python train.py --n_head=2 --vocab_size=8192 --norm="layernorm" --norm_place="pre" --init_std_o=0.0 --init_std_up=0.0234 --lr_mult_o=0.689
MLP neurons of a small language model. Each row is named by its layer, matrix (up: input weights; down: output weights) and neuron, and shows model dimensions 0-255. Each number is 500 + 40 x the weight over its row's rms, rounded and kept within 0 to 999. Numbers have three digits each.
After each neuron's rows, "fires on" lists the tokens most often at its 100 highest values on Wikipedia text that the model never trained on.

L5.up262:571474544432547463536483535520442522507459478536517394454491504533485468482469529563527463509502521489507507467505557484479494472462555517503567581429442529516508489506493467556419564530443503469553515488413471542505503480483467544507528396531489581412436477532532469473445516485484473549497462472538476458457535587510440519515546406589542534488443587558532455544472521521546444524476492547452577510486484510469463508509508476585452537502494465479532561576525526477450475550493490498448525482554551465456479519504467474491449557498516480533548490478511499440515437542485469520543467530468527414532466521422520595531456542446533493456457499465534403500492509503465552505599525460521492538501502484471513538467516520446498515530504498512427443511496480485523477523454520
L5.down262:443491447485491486459473512574509533500488527497474463512507544493461545539537545439539525560489421487504567476491438578517453530531533556487529443481521491492500494522505519602477513510489457580481469508513534449471454567432485480522482521492478487469505567443454495532563537510556523437584490487533515516552457456413511496430469537511487547473520572524440501513484448471491445448550487463514563488488444505496589477538490523453427462524544543525432459492510505453571458504440488420589457519525491502541432559508489466494534550554511471606549495472426465557541482504489474468558508455519508530581478513523589486478431469505476465487494510502501460474602529511544402552488533554433521516466451518494496531499421489537432454507479518515520516472449483491459467492535511
fires on: ".", " as", " the", " without", " in"

L13.up827:436498558491487492509483448478503481511456476455502488457610512511494517503534417501445504439498542524489413561506496510541460559504519469416490514480423485496473546399407510465480467493467544546570503502476446590461549510487434533438450507420572491542507512457501575458475494492465466480565496487515442493427530439556449502526498443509519508511524515518425454513544431542524494507468491516470503449501488591510470457528542462477472474581481505506535466588543509517510504522488474556545478564421547500498548520424466467468509554523464568505524498571526491464527503510481529561541541490524544484479496507551650504500438510510533512491465491522490513508498472559550515447495483511509452508422502469492515539519483545540510491452487516500443411485514457510519440504584438
L13.down827:463528484431454478513464514455533503492523567532570480573455495554486485473518482485506486484467519466467524477494487499532526460536506442516500486531532503458556489566518495606539512534521447491527522477525551448510494501498523468516488550526460440496558447479456507521491508495517529460440523448441606478512479482414536542467503539536457492472456548420477497530454480455503532525528502473554474600482517432512423441494473479528544479448494492528506478454434474515503562519491519422548530475530444486453516483490497513516486470536503474550514445517481457563431528531602456439454454458490469491551603528501398530519512463553484472536538493418530517501501513474473546546579526495555509510587502475563517435493515452480537466495568495448513566472442501485432519647474562
fires on: "\n", "|", "\n\n", " |", "  ", " the"

L14.up133:509452523492425545495457423494480471510523545497436536465503488513513515444554431491537463455467529523545515483496418570475404446465572485505496520530537530554525479502467503436464520576492544512549557500494532544490483497451497485506478441507480567488424516497408438552525550513483503512519500505493438406441423453520432496448470468483583484521503529436553520435576592534477482523411486531473525488470475560507513567514456517507503486517496524515477544487567538499492470467517464538497450512445458527562510476516539519481549525481512503538540422495497430476495567495491480498494510566533498455426514520528453558595490526550500514517453447543510487480481544464510463493517551445411570539490445507487461466496441478544524540537526492531514394471507468605562530472497486
L14.down133:485554502500478527549498525519489427528520494408550480548497499520486488506446475587449519559471415472505520441490568451559540496578470470540478573420499540497436520441480474575414466527562540545467474522505515500489521543433509522486517542541484526457528554522554467430514518464554464476459556467488447543512436528469480555561490477564535531427438524526436475533479472448490476523572461559490532436502490509497527457463516432465503511405539461454519464546530476567513583511436540448511516541486482431506517483536527472494551450525526502505494597454536569434446503515533459531579495405522485560506478492496488479461507550528467477552551567490472476491498443539524452494495461497512486512539528547496505477484541499516515407510514485524482556531491526489429508464456441
fires on: " |", ":", " (", " was"

L8.up508:536470468433440513513501466520460471545468434462484521460502480456493551559520539523460448435504416480471555449457538551480464505505514506475543542471464543462468437529453563505466528455507462442499516531420472533501543504434508525513547499528551557544507501550543579460605525466515445499525484444458558427484497489438510499448534514466465506517499542553530525557504502477467467509510573489513558584473502511566546462509531561575505522553453536554406555560432477516511478500568507527497499552497469507472461475423568553512490448500499533473467546575477557510443481486473457461501425505538500460439470468450556540491527544474562543479524443492547503522461478512587575458506546520453546455431520452472532468530456517485544449555483490495491396499489483507459504481461491
L8.down508:524586568585532511543487490513466464503510545528545490521476521527507483462532480486556565575552595512445429573526480467481568468512505460545504453503491462501531513454510462515528495510485511568557536442545539471474489462517481500461468549507533478473485465503473477519470450507470507524626553452513429563477482521542461473548474475480456429504608472485473534424503503445489535556527524528520447426495479422465536528482464421459485486476524412514592435455560488460471549482459466550522515472538482429444501509493428486525518552491498469564506480494505495451562538442534477537522513512490525493503519466493432499531476485543484484555528528480400491440505520453448422555475481534516491518580459540521411475449553484483464478485502467530555562549472469540496499562543493
fires on: " is", "=", "s", " was", " be", " have"

L7.up468:523451484474544500494511459503460527522534506431546449491505493491535574481557484500509504491507545516580447531485404524535450503488622538509478518380481471570444511391480523430561499525506537511555480419460537469492481516538466539514480512588562559481570481480484488502548495475531485442500431476554483396476544566475551522483491492511498525485489481560500484509503461541470537395493534495492604492504500501492594472495498501478418534470530515496437549556439507490484515525514520450497477453523487524509521499507459478555479566544501505579546508526539462501476511444490447472555451510463531460490585474500524505463450489531552541489484521502466444527554499498474516476579485504548547496469491533546503552503505478505422484538409502496551371468505474515465433494471489
L7.down468:499496466522491543536445492517515513508435516520477523524495500494511565500566444402476508559470481485466462425399468466513479528535388427497455479514474525527521507578565548452586491511538443580499470467540563545465461506500501486487483552509489514499540502471524527516482449484477503509629487577504447463498468522482534470496436504393449511469553496520490550486467466421464544523486532448579529510526470531547563533535487441460468536514510494494503527481541452557477510480514489419598494536511477486530421525476526463516494548523470470460525485455447544550555472447471488483547525446489501533524473468478470385532446508539491482515511501509476458517538504529558511549543619577482508486490519542385504524528553481496528555507488478526454516518507496569429493480505486
fires on: ".", " ("

L3.up382:494531462496454534485518540520477569394510513516533482497487494410485461520556473509481539440457487511466512496488502484432518425484466484588492565542517492455502466494561515515589454465519527485570536510520500497525474476576486483546495564441539513503562491540468465510423534537474531477567520595559463496423489520492471529543540436515541469488398542475443561452507502452432517539482478421502548510492509534557435513469433442513499450553536505482475502489506460475534512509469443490422528579510540557479520528531527581520544501538538523438497521520458525545470460538539472488453539448483484527495473573478457405547427464526435508480488514439541487509483531521417528475496458563428529530538500450496556478465448494499468444530517505480516537602425500539535481483492532
L3.down382:431494466466528452552528539436511535517482490488530537542495486521491462488490526583489560507537478508476507491470524489537507446451514460493475467507472535491446477481534441547404567443515543484460496467500486537470462514463473472528437456467462535530513472612510571547488533513437475534618535493500533557441461484505485490500456470434538533523398478464549516528534496442577548462485488463527447456463463474512454487491488435501477465528499434428441570473488539470545561487467450477567554510528517571436423500505466513530469567510542447432481515452506577482480543506516458532513548508548542505416505544482472498450470487498522482507489514534476535485532514547574492550480543518567485509528532542448603537509553444467530587542531450523443548464519508545512413466501542
fires on: ",", " and"

L14.up419:502447570547524502521490551484521431500377453522491510514558509482449497466579430533488529470581554461490490512464526513525543482538556411529564533524457541440488555531491471441488448499455554531490512552503575536520571502492560494502521461492558555511480483515446458489522442468494424478500534489485591472506445507490480487483497504436427484579467457488494493507470525552465505567532491465440498500528521524505477443472467474497418551437440439535527467538508515568514517418527449474515500515508473466497487568505568444521520514439406532523556506500491494510529488564504478493515533481520495508495498527460502536499527561463490465494498571518538443441513472415466536538516494476479476463514558459569491473522497527526494457534415598584455580470454540556432466503559533
L14.down419:534506470427453441526471461569497483505509455478514541485512420517570453496449532501516480464439484479544495447501419563448453469441433524476469511550498475486549502509470569536570554475486495525467480504553520472476507478514467517555446545437470465520508488538464532473569519536482530519402583547500476536443504478553504455495428471474586508487601531499418517555582526514510488530536543461528509459510514455502515513486514480506535420518585464482448495500463523446513506539500495457599489468485564470540515550538479568477538463519533527454530524519568456531461571482553517486412500527454503492487463425546537482486492560543591507516484463466488480465528536473566464475582408517496455486450428537453549572521473500491495497543489505442486495538528528440489497454515449
fires on: "\n\n", " (", "\n"

L14.up23:493494461485510484576494523474548474502469497524416525481437519576515544516515500541490550413497510436497490542566504435563532541545508462439529541485525461421563491545569451493441465518467506545488475498460528555505533502532468473572534566560431469604547442508531523479469465461575434469526488529497568498559458487540488518496493397585460473513477502505504486445498428546436490499455456497456502513594523560456469526433475365507437503443475518467523517447433527469538544501500463550583463459501512532513548467504490499501427533475512490483475477511513477484513440498469502498540516521482578479559522513497489509523444480471536538511509550516505449518559495459543565508499563566549451533452514423519547450522465501494458452556493532469498534488481440515516488459486550
L14.down23:417506526560496460442505554480477511474477474459474476517517525471430584493469485501526411516486436533517552485580515502503515515486469475519492499443548510450584465496493549427480536520507495510468496430485401559471473549422458440559494570498541531523552513447506523501474457411450438498505507558535494500501498471474518470485475580469541467474508517514489526558516477468495525443452487522520533505561460478497471481524513491505524458430500496491517471467495537476569520544513565534533481512401565512477518515457502486503480544588537522464456443519522478499525480579564526472473561526456540477567470503489545485460413453575596408508501498461458500561507492559540508452445512569494558498592523537474513398457526540521494477517462488521477490564490588486478505433563477
fires on: " Di", " di", " Du"

L3.up71:478501511526502569538563581485483502396474564540541423556589486483522547480565494504468447536475497503439488455494532472526485510411516494616507523550518425469522453452538506499542393477487527454510530447502521530459478475482503556517493477502570532496473470527542538555498552505534429447534470485505476486450483545512466494487528390569519523486529468519475580466462507514490458541515538471504446505503569485524491498476466411540546452508565468499501465563540473444494507571514519510481501543511452451463573445493535521523503488513513521489554499584445508539430499529498434519536483479425524529445429572546483446500440471526466558475486515439502447544401489454457520448522459536513488572466531513496520502491493449462432488503446512510476487551412521506544495468501516
L3.down71:526496452544493505518496542468480491448477595512535519536445515563506532482515518575493470483478452505504442505515531473528521540456480527578491539552449439566564494485491529452549438439467547472484426498529511508472523520488486511447453476539492489529481484428548515529513471608518519502570520488492425556523526570497444499465576478489432490464462427491434519501480562555461485457426524524556400512478523466523558550476528472463521527458507544500533521500534450496414520505496510551512459538519495488503515453533532517535502476531544607490519539482489510504487457465448458424527493507503495519405473504472525523509545468500489476539480522415473565557453566509473423396463473438512496532525480552458494491483598478432484512538438452536545498538550499504580473550406519
fires on: ","

L4.up309:423491530489408480519522476502534513485490490502506513516510468533509553604541533501469571544488486499551527538477474537432458454423608444514508508511598518467483443494523493432501477602570511569471479474438482522473487487531500438433497484515498468481509477504456464586535502523573520540535431452480534550566452487565491481492494567445496517497562498570479546423477440480469494510450483562479503576520509555499527472537468517498467478461517520477495509499565513454530559520578412472494511481429530548507512521481507475542470535519486490581511525494617519480512423407489460501484387487558433492519501460521490550434432476497519543456513477483499506455476526501503544462525518440531450477523502525513496502532446494537511495492512552455431527514494555517472414459496473
L4.down309:481427494511431591478519549440500542493508481502396578487519555508448434494482528438485526506426559505430470513434524491562501502547474463466495480509430544475513498548529553489551464527466473539442489486511551472540499536503512453522518447522499468515531493508485541514500512493594533548513472489490511544506423552521461564481510460510484493524477463550474515577543492522503542496484426476513556516554557457467591526522467485501588405482523517500535412519504547490480534532501483436466519544456538531419496488518529528448501580451556528539467561520526539466444487476520563461443375459538496532430482496535508557519415518506478542566472441528537488476531477494476451545501433452494494524504531528511440550536500518478457491509513531427442487427459544507444478499571470
fires on: "'", "l", "or", "ol", "s"

L13.up359:424509526470477436518526470514495494497504459482581485517549449500494557504544539455521414535487464554467502497469520503551560433472464514529490510548530400459467509529501550549513557510490458524486469508464534505548607521381487450442515534463487517552495464506573565537548528487502496471488520506499569481484463542476492499466522579531481461551481456451507539461479555463516586482489546440551557519544476542489525480443477481468493468582497557439500484510445564545563507534507542500540528536443515469573453580550519522494432409436512534537537561526567458483439498454509500500478498413418494491476536461428444461517526506507550478511490491457495537491447517517473475481490520501511488518488538478438532592447495489588471413488520495440475469553457503524489489488544440
L13.down359:509483501529504553496485495513506508423493488420511542507410487538497510462561614479550539515449509538576477476573510566374365508528465460504516503467436505478526500437502460525475550529505481518590464500507556497534552487527463528448517554449451459434506421501486547506493489460526476485530513450500466511546470488506526468574468461450542471444501548520534450493590528554529494551524434538587485510498496485499500550515504552490466419466476464530544490433512415470502484527492479487450502487522550547499504502468504428521511528563467512480474527481422496460482511498467509471502514511494511544528584470498475418531491458518475555556503515572472435567540533492467508509516596455458456512552467482579486533521532541522571482470473571476470529462528440459481527502546538
fires on: "|", " was", " is", " part", " which"

L14.up499:534481444535450547467463556530436461474544525459472427533539498550508469526497433511533514476516502490511558529478568463475460496533520533466554481459526511536469552531526504545460536460439524501442491524505496523511449490558518536537428509542564460492519513523557551596508569485540547481628426523538519533508502439457534532563527486490507469557475452531530485543545473474424479449519498460461535444458496492406499524490525548551462442430488473492449502461523493467492494467558532458534473506467482473553492473540546539517486411493442541531503534505482441496440513399478506503511521470573530509545456540551502477549453520518562523559506502521511423457552488571505544395504486549421424470475501506489455489485465560447474433464437473495498525482490526536460506389473501
L14.down499:509485529525514473447545458484472485633487479499510478534491491438506553477509504475495489533466583460485491446468464494531546482507484525488469437514491430468492445449457531454536450486516574540504456466525540557531502573519480503455505577471545525553498517526456432527529424486520491439434484523476485572506526503509510475445492524466522491478461583507552464518500585542580507525458534568495495509460473454505497481571500485512429507534518505512481449505541547496512481469453456466583479584488469543508530522498524450533506534574536414488543523500504524394530517475461469512525534443413478482571501469466476503504513407462566446457445554557564468553520537457439481572547564517437529586539455467541517498478453506488477537552547474434496501488525505491443514428463557
fires on: "."

L14.up855:492473478533510549456449508460501484475510493557550558532484547506468530560489492570513473436503477476480520500481496448506488540572483452526550456480497561482462488460490555530471508455496529525505537525446509498497466505473448515507504515471445492550472545536546502478475425547559513500537478524420418523390420479520458549436595535447488503438449497498461504456498540550422538480473545484529586500527589444462466459464563455451476551506559558480511466493481517518431510498447505464477463522468445493513405449495451508493442525517600573513478364489522456492469482532447538532490492440447486447516504590506487527518476522575546542507481426544538451469516445548523529548454473531519520543476553570506555494494486507520504538525450499501444568503456506523533474528542532
L14.down855:576527458485573516501519464577493484538468520534443577509456521420546591533490487494506491504519432547519548502541417506535478534534534544457466485547524554539468467530499557487572440480486496561405549452473529595460512541457545522459523513501507526440465495466480475585460453519473526499449524454460474542515547500519484468490495544555470501540568532471493481602502496466468482490447492568535504465498531443532474536509522459547500435419479511529406483472530452501509517566458450506512487470506516516463462537527463510445498511518421541489469523512528492464410484518508514409453526515502464491419508573523460474516494522560431474495463496541453491546465462420521470455488485443505571539460486485508491408454546539553514512499532466472512512535528628542480492467499542
fires on: " Di", " di", " ste", " can", " Ste", " inv"

L16.up194:525520463480506467455568482459476503500474538434428462466512522420471518489455515528494505428580488443471455503477518444510457491509471479557490516476473494429503458519488513502481534563484531542489554500502567510569553491468509470543583518500539526505517445513517506457531528514486512505602461461485499460482496427453520450479510527454577468498432487553491510521451482524457491517448516501449558503508523501497589511448499467452581480480533463508398486527451610456508470485488525527541476537487486493444488529510435540478521541536483515479460458611517483493561542430505498485465441516577515473569453516483483479487521487443524535504454494607529462519457500469514488532436596489527431532501496595442520471513527501475473517549546437459573587560506537468542492470496382
L16.down194:479487469465495496537412499471493424520559500545469495464482560567515501506543442458489500503480551518497554449469482539484492439512514512482494438472540466489528506532442511501473508482527489516521461426455540445549535475535457562485475477455461532519483479540555507544573488473519455596655504537440500553580521532532451545496476525554512491539504504496522527506505470452508469582480514442481506508461529528456458518480533580403533490486436529534491499471504463548525494501478478492509550532520459450457479450455531516495478476512539376517532453485513503458538486570494474481544543556492479470499580435508478496514454577446552480555554497505503463459506410508509596560470506476465530502505542458515499493490524472481530521491483451560474486391547548465484488370588526
fires on: " |", "|", " do", " completed"

L4.up29:481491556496553426487457497485489515440574461522481551522548467430482436485445505475454487452509491493547542358502539520505466472482457490490546506546507526495501538566525487480511513408495478512472544546601457507439452510444540492501521509472540483546514514406500612537511515539433459536563561452435536403435470485569478533500547513508471497507453595490486491476504476527461496535498531535493503507536527549521543504498466604542477499553458477501464456504457477587493526511480519521503542546565495502534575467522517501418504506488508485545462546436528555551528536458535480469514490552465531434480453518519546453431446468547472539458414548508469555448523548533429527450470485466523476496479437460436472488517513522500456497527511471585481501470509545522462539525484498
L4.down29:524417496543560474502536497452561505506527525540510519505562563439474511496548453544557536469504506512502497458500401450525531565438533465534519403604553493519413567548484543508470449534556442486496530516507444559509467514496528485484438445501462470476473591466490529497448538464507492410483530508496458519520525569457524498479544546424452581533494565534485432496444464478501468621479460532467545493502475511488465479504511547441474428450506473509480415517481532513463460520485545498497526505580551522413550499489528563558490474509450524499519501571512520492521534472475415561530426465539565518549513557511446498495443507559472508518402480464542482500476516509468490465474506502519468510487585472529520473441513440480509506546524533503452517502561472489438481505486496
fires on: " and", ",", " \"", " or", "-"

L14.up695:472445460490460544458583451535482454568504475509536518500481479469441496514474488535499484496562528480487464405523579604508437445567493451468464493476466529508497509544541468569587453476481476444452466413526465449505512477499510501509516520489492531390506531522443545522498464469510554491395559441458492455541505506473462538510508448537472490559503465489520475542493546550447507467489518490442539485563491464502577532482498497509504566500501513589509491483486500541499545485500533529485502498521485533527522554461527539455443588457588565408463475502523482566476536522427486461513452528559521487531557517523515474479531492462512494487483486551529445527474469558469496489498496619494470604452478526479451468471494450570546519490513502422492581474459477526501461571536423
L14.down695:457578557470416456450466515494483469468469497531438528524550484575551535478484443606488461488545542495458523559493453526501577517484467547537491472523490419526487505494481427488479555505474496492541491610530475536477463477519534534483504425469534551520492445393548518548479543547478493512406505541475511496571461515510513463503505480495470492494577470535504469417489449506532486465490546484511502471528434540531475494511547533504415547532524518477535493522510479468550501462482531524489468441496463488456508503559532537408538471450447501579469466495406515504534536495534483500540593474507466458516477520470523538496500459447464540430527556470508465490520474408601490511583502564536509421520508555530507458521554502498475439560507513474452566455468435489571450511520515
fires on: "-", "\n\n", " \"", " the", " his"

L7.up844:546458537476500509506538438506546491463500467497563442531560550505483508505536479465534449480369579531529528513518491567440509545477575533504499494486498533464572448451495475512482421529509529517461586503525532498470504557483481518509460495454513540524488514495478559470436523460484460497491447528477544493510470531469429482475551530630553473464507528478493518508448538587466410517541474544482506471492595567449507439467593485490496528479469485530440453523449438463437492503604588507499479496541484463524574540549508468537494467447423520484537509457514447562509484573577478470506439510493514541484532523562544481452498444498506517504558548473512481533476478483465532475485463534513524499447455499491545455467444493509489440460441508455543498520462437497582516415508511
L7.down844:520454507512495589458518433536519479505558431507545513477440460438517474428541514606505510433498576491599476473482472447455544501396545574525534489502477534522505444515426461554536477507502476548620509427551526529498482505493485473548471533453567582545535530519489461470507563503497477469449526522474451493492496538465426469513625487541517498518405519475457470496460518502497447490489535481485487530496568533451487577506458496492539507513496490494490513474438432463509474505555484588473488491552530522495510489512536575485465452471460522441448558526500530464439569511525466519493468501535494544430542550446513501481507498478505482514459541455487561458517469484546567466512448533537471504576493532455516503484472505467573434435521492513543497491525460537468537444452438
fires on: ","

L16.up641:516523552532466541485520543530470540579443579525487483464480507432478504465530488540460599458488488496473477499483451477464489452515577505469518526532464534569444516564445501441509513481444466511548442448441501584590405502545457509513527459495468545532578518506540543516500508477535605533514434429461509450559595530485518524465443422454527468574499484493493522512458427461490495470535555491441455516494495538513573521493452496499450466497531534501496504519503494468465558511536426495500566518502484562494456509439501553470451506475533491458458564536505480494551455491483487449533454526549534517519379525528503484537521507580516498537449475475511552475446477534493481474414490472517433532558442537458537410500537543474453505521520569505456544471524483503512515456509439
L16.down641:539451489501465535522498503511441491492512511439556507566500484491465492480513439540530539462451547495435504530465440525473542478561470525429530441458461435570493472513420523570514544435473436550514459520556551467514440626513457549517495439549439490495509475514538557517457513576468466533542476425522477473475508502507589580478454441479460509498460508491441414474516508412500519528564528518591528509577504466518441523515463573476589482531519499540472562484407436558502512473473466536494491528518577531431432491559525548470493517513558527454524552501500451511537499507495493476483560489517459509497477512456516504490478460554532509503518510462551422513477493511504487589523441558443474468539526448475477483486513480463488495472490502477539491508479591450563485558491463
fires on: "s", "-", " |", "'", "|", " professional"

L8.up528:525435460464474585594526543534528508520497523420506475551510509485431517489488459438505508482444488553518486543459425504533488473469535478547455506439433552518506518473511484521539530518478477510514493445481513518503528491461484540502479498571507575500499457462473460496439483476560473500541444479563505434500430590415581522503423453472468517467527480550503485485455495449471545496476542519536507493464450529499561446559537522470401489482505531530494550539507525518496479464583469458498437523493418512533472457415519478479479456577497491482496491542513546391426540504577508569516418468511494518484553517500499513589425475526496558516450568498533408561535469528483564493555592543492543514466505526529500534477464492490488464533514452505469528487553522566417488499542506
L8.down528:452484552449441531515472476494534515530507509594458508506468453488469567479458527524471489559460434476458453463497403460495470451526401478545513497515494473478515540508571484477485553540491484521482505447451491473567490496508497488474528570540533582503488504446534468565513468464505568512624557513542457445550515554476507489493542490435495531459544601517480481513472536481552571477499577485539484498513501449537460425549470501455470463530561485552417492532569515505450497539552468424539498551510429499511540498494504442463444514570448524472476485493514445494458571434478484505548516494496506512486499502471492457499426539514438552574442470482464482469555473563542506527576599500439500484515479517515477464488504428499513588583498485504547520450500508559482477452504479
fires on: ".", "\""

L13.up110:493526451479548492500416542498405490431546555426482467464521547490470437441572463539480557461496448399483503568534475514487487511449538502429486466423520511504483495463436555563486581501492510544506512505583496513545490469530475526425548433559484549509501543468566489512463489526492545455492473509557517453441528517483462451485495560514471525506559548505476533503490441471492497449471516469535588502534502507447497469531498560528414532499492486541485505443494498518592492429504527458437454485496481560503451591466510466468499511524584405592516474480452474453486456532507527507514441512481504563501478525559464492568497442493505548513517506498506423520572451546521544479530519472442563488518564454473478557538508428480481494578497509523509483568500479546510557477519543
L13.down110:516547488474531485525524454475461483517478443525463454546459474488537487532495523473490508506491517461429492471478495499511532533495539508559559517517415496463464530459541455551455582484560518548505440535431487497521535482547550540481518543495468549434489429506549532572524454466504544455562479503500460466503507569493445527526552429482561525426482635502474423491428500547394495504498493482475562515510492474502522498534486554518518453505446532441525545560588505493453409462458524453576492525531539490502571465488492469436533500533514453537487481505539442418545473488442512507475464456488579514505543443529476503527478497500478631486445508555493466487474519511512469516435529546551479555507495511563484490512547520515541493530472526445570470455511501527397497409461528
fires on: ".", "=", ","

L16.up776:520428525563508458500487595476477542504488504434475479512541514448495505540510509516563570495548559472572453461481521579468545466495501472508482523548507531485485552526454552499505514505452531505499475503473449530466478533526490495608498465450482553428450522536514481474549458524532487458451576508453554524523500535539509484418462400504455466468489487563524475507504457530497445464508554464510526547520487512504490520468414471488482551469542483538501538479423528474543592457537525428468487544497466554561493523516483484559471527461497483410403416514483515541562514507539438466473459459467464453468572518508520508533450524446505467475529449512569552544464515481566542487467533498432437511479480569533542421545481470531567506514466559538452599488493460529562442463453498
L16.down776:570453509455469431479434494555470518440592516497515489440426466436523487507436502506539503454455485529523487428394456548510569530525488534493469473517482537541500528454514570470510542574524503595455535455534471455505522406515474516492508535498502474526423501462477580571520501540484512527451493548464574512562444482531530425449515504550427497473576457523499444459466542520481455456557506514494512528553527621478521501540491424505457553418469477536500468451508517489475490453497475527509535465560533560530511509576515510530527420490480497488514469499467493519479504480539423575570568465452489512511476399530580474548502527494501431502483530505543465509463444562566537531511507521479523432519486459529529472462472478519464482561475519469507472523536512546511485499503488
fires on: " \"", " (", "'"

L8.up224:548504469543452548478534508559533514495595537502445464609521569488482529443507448439468435638478495512474471471528459471462501538515430472523466483507537556494479403571530520464509513483522500392516516447538481552498410561519471530513482513483518565476504502427533566594466513467507450470570526486462500467488555481468489507458518524510527499506536494482465513505513498492442463570451531545545498464498438491574487501525506436517553474406511471526509433454517564486496523534557441483487455512490421413546454500549515486510494498572475532506534510473449551523496553578465506510513474455555511476487452455495456430442452495489484558502508415470551476488530507507523547469521516577542519488492522441515435481481495509530534468544462517533441444538465522455473462544523498
L8.down224:444513473491508426535513523483460471490431478493545509412408508479508436547422511521533493385516489487539446477448502529595506418430541496542473477542481431497521527472493521546551509535461456535485498590471476553485559449528589555570482513507510493458547506563453485438557479526508497477516513424481546459534538478553444500495456536527527506522467479494525490550499514482526527448533493488473406553460588522480593468488518497474484549545469522441420568568477469535467465478468487449483508472542518557531570518502480507465521520422570516470509464534456523506463467492517554534437456523469474496546537606522481546512550490450557475476488581462502527588472495494480489475524463498524474531500550493505543458486510492475451517579518464469507492459561509504482545435459510
fires on: " a", " an", "\n\n", ",", ")", ":"

L8.up216:443491603533498491519449546463541499515456487507550467470533487517553469473481602602496525498522533428479448495495458531521490492542555538498510511543542510482469465428539517516460511500435532513536399482476418539537524522488503495614483449455495470511447507449484480517593558537585586491462548480469471524585533510496455491461494488490467464467511521489480527460536397453454534485496487520514552465575486460534520487524518546543504466434537479445518458536476415468444472522537466482513503521520476551523426433478491473523559436537560462483516478546522504466516571499519502473448535533429490427510478460599502414450514559514511510502527501515491494531478497546570548501530470494500501545460461518511562545507508504538574443457434572490477487496493491580502463450486532
L8.down216:385428515455467505551574482531486583542408552485481495560492405485452485492482509510507507455534402549531528509508489493533421507526546514522521424519503545490506543489503496465554472522556482500453553439477473510480522578519481484478547527473477456478500436432531520471480488589444449510488550499548501490582511534517488483466503502513517466494468484528523418500555462454527449398520526494517507468542553479606506516469527491491513561540473511486455553464520436452461504515550493524508589430479527489478479485543499524549523500449426491524483570467436566407496500536506520476483561488548469460528468446466497515555518439454493542491539530475524492471515501514554467554521492487478463507434615488484538510514460562517522504569487542454576476483460558490438516572495537
fires on: "s", "ed", "'", "d", " of", ":"

L4.up907:458547584436517449494514515544503479415536552505531493539517529505510492488535504424509450510563516453449525470463531465603474506506495477467499496497461490559521565531484489512552528417497520518469502423451491520417494534496556492499511524516508536577470584504473492505532549501509464515493476426538551486557524569590478436542528469562460468407472450476515469493462500496447472494436539497527459554496470480542520524470485534534498497492527478490422517580474458487512484564465499514543462528489511488510532539515577557429434465490501543515540549424482591477521486404454519425513413458512465444448523556588488484481557508596529518526499448518500557447543513532482492505458501536531504510415489542492536471494524476508389542477433501518510462478527472472461537520504562
L4.down907:490527404493536449480485501447465533516518483521484534589514549473535437436463484555510528440516478518532472492537542504566508453534393448410512443473503461478490462488493531507505479498471535475518479519504538557477458490461466519513530471474480493466443499447470536458459618468522485484490569400524569595526441564498454499541537503520572460489434442478463479454463491578516551547454538511499491479448531496455529477428570550451470558484513510499493529481471554490492452482440511587488474532511441544482508533501581463551487534514448562539495541401512542513536505482459572570466515564474566559520476555514511422567475502571487547522495452541505467453475533455532498474470495494545515487532551508475499532413439542512471516481501499492492509499525548447548465512543479
fires on: "ly", " and", "ally", "y", " or"

L7.up379:502498473555476581472424532469512478487478462486521516511515498572521532501542507507506485512549468480542544491493492416472502443563476598506463493527465519528512508516485484530518483534494563475512484526515502503458499439428445497576509494543511571488442520530431545457461517544501520476543528425560460499481476462487525541557470492400573487495446535497421524471515528499397510541505437509546576513505515513424497524450452570498591468471530534536509495473455517547476519545458510441489451590482488477393575482461493538604552486516509567475512497630536424496507489453488476530490472526461494450538511475529469483490433501498491515475474474439488516476539504461485442444467554481447491469569506464510505547466433590519535496483509534461491488498413420524519538504500558
L7.down379:473547538516496490475527510536483406522492518456454467513520529499484449441424510519532470451473566472491512469508515389526476491532495531521482522544540521524496433486532462468514458490486561546469461544516484452575525435550602506466451528550511532484491475573506528564560448520501548520502462443482463516570514469432496474504440469433572478459553552525474477488578501516473494454483505523422458447464516478503452535480479551522499559433500489458499504498398481528477483514505479541501551440488424475532487526501491490474540407472544526551456517505548582533467455458529552492519517479410523507428424495537581519534460486480515493582466559471469509489473538559453477526525531484551548562528464488575510519475513562494484478508521499574483522454466573563490541410565453
fires on: " |", " listing", ":", "age"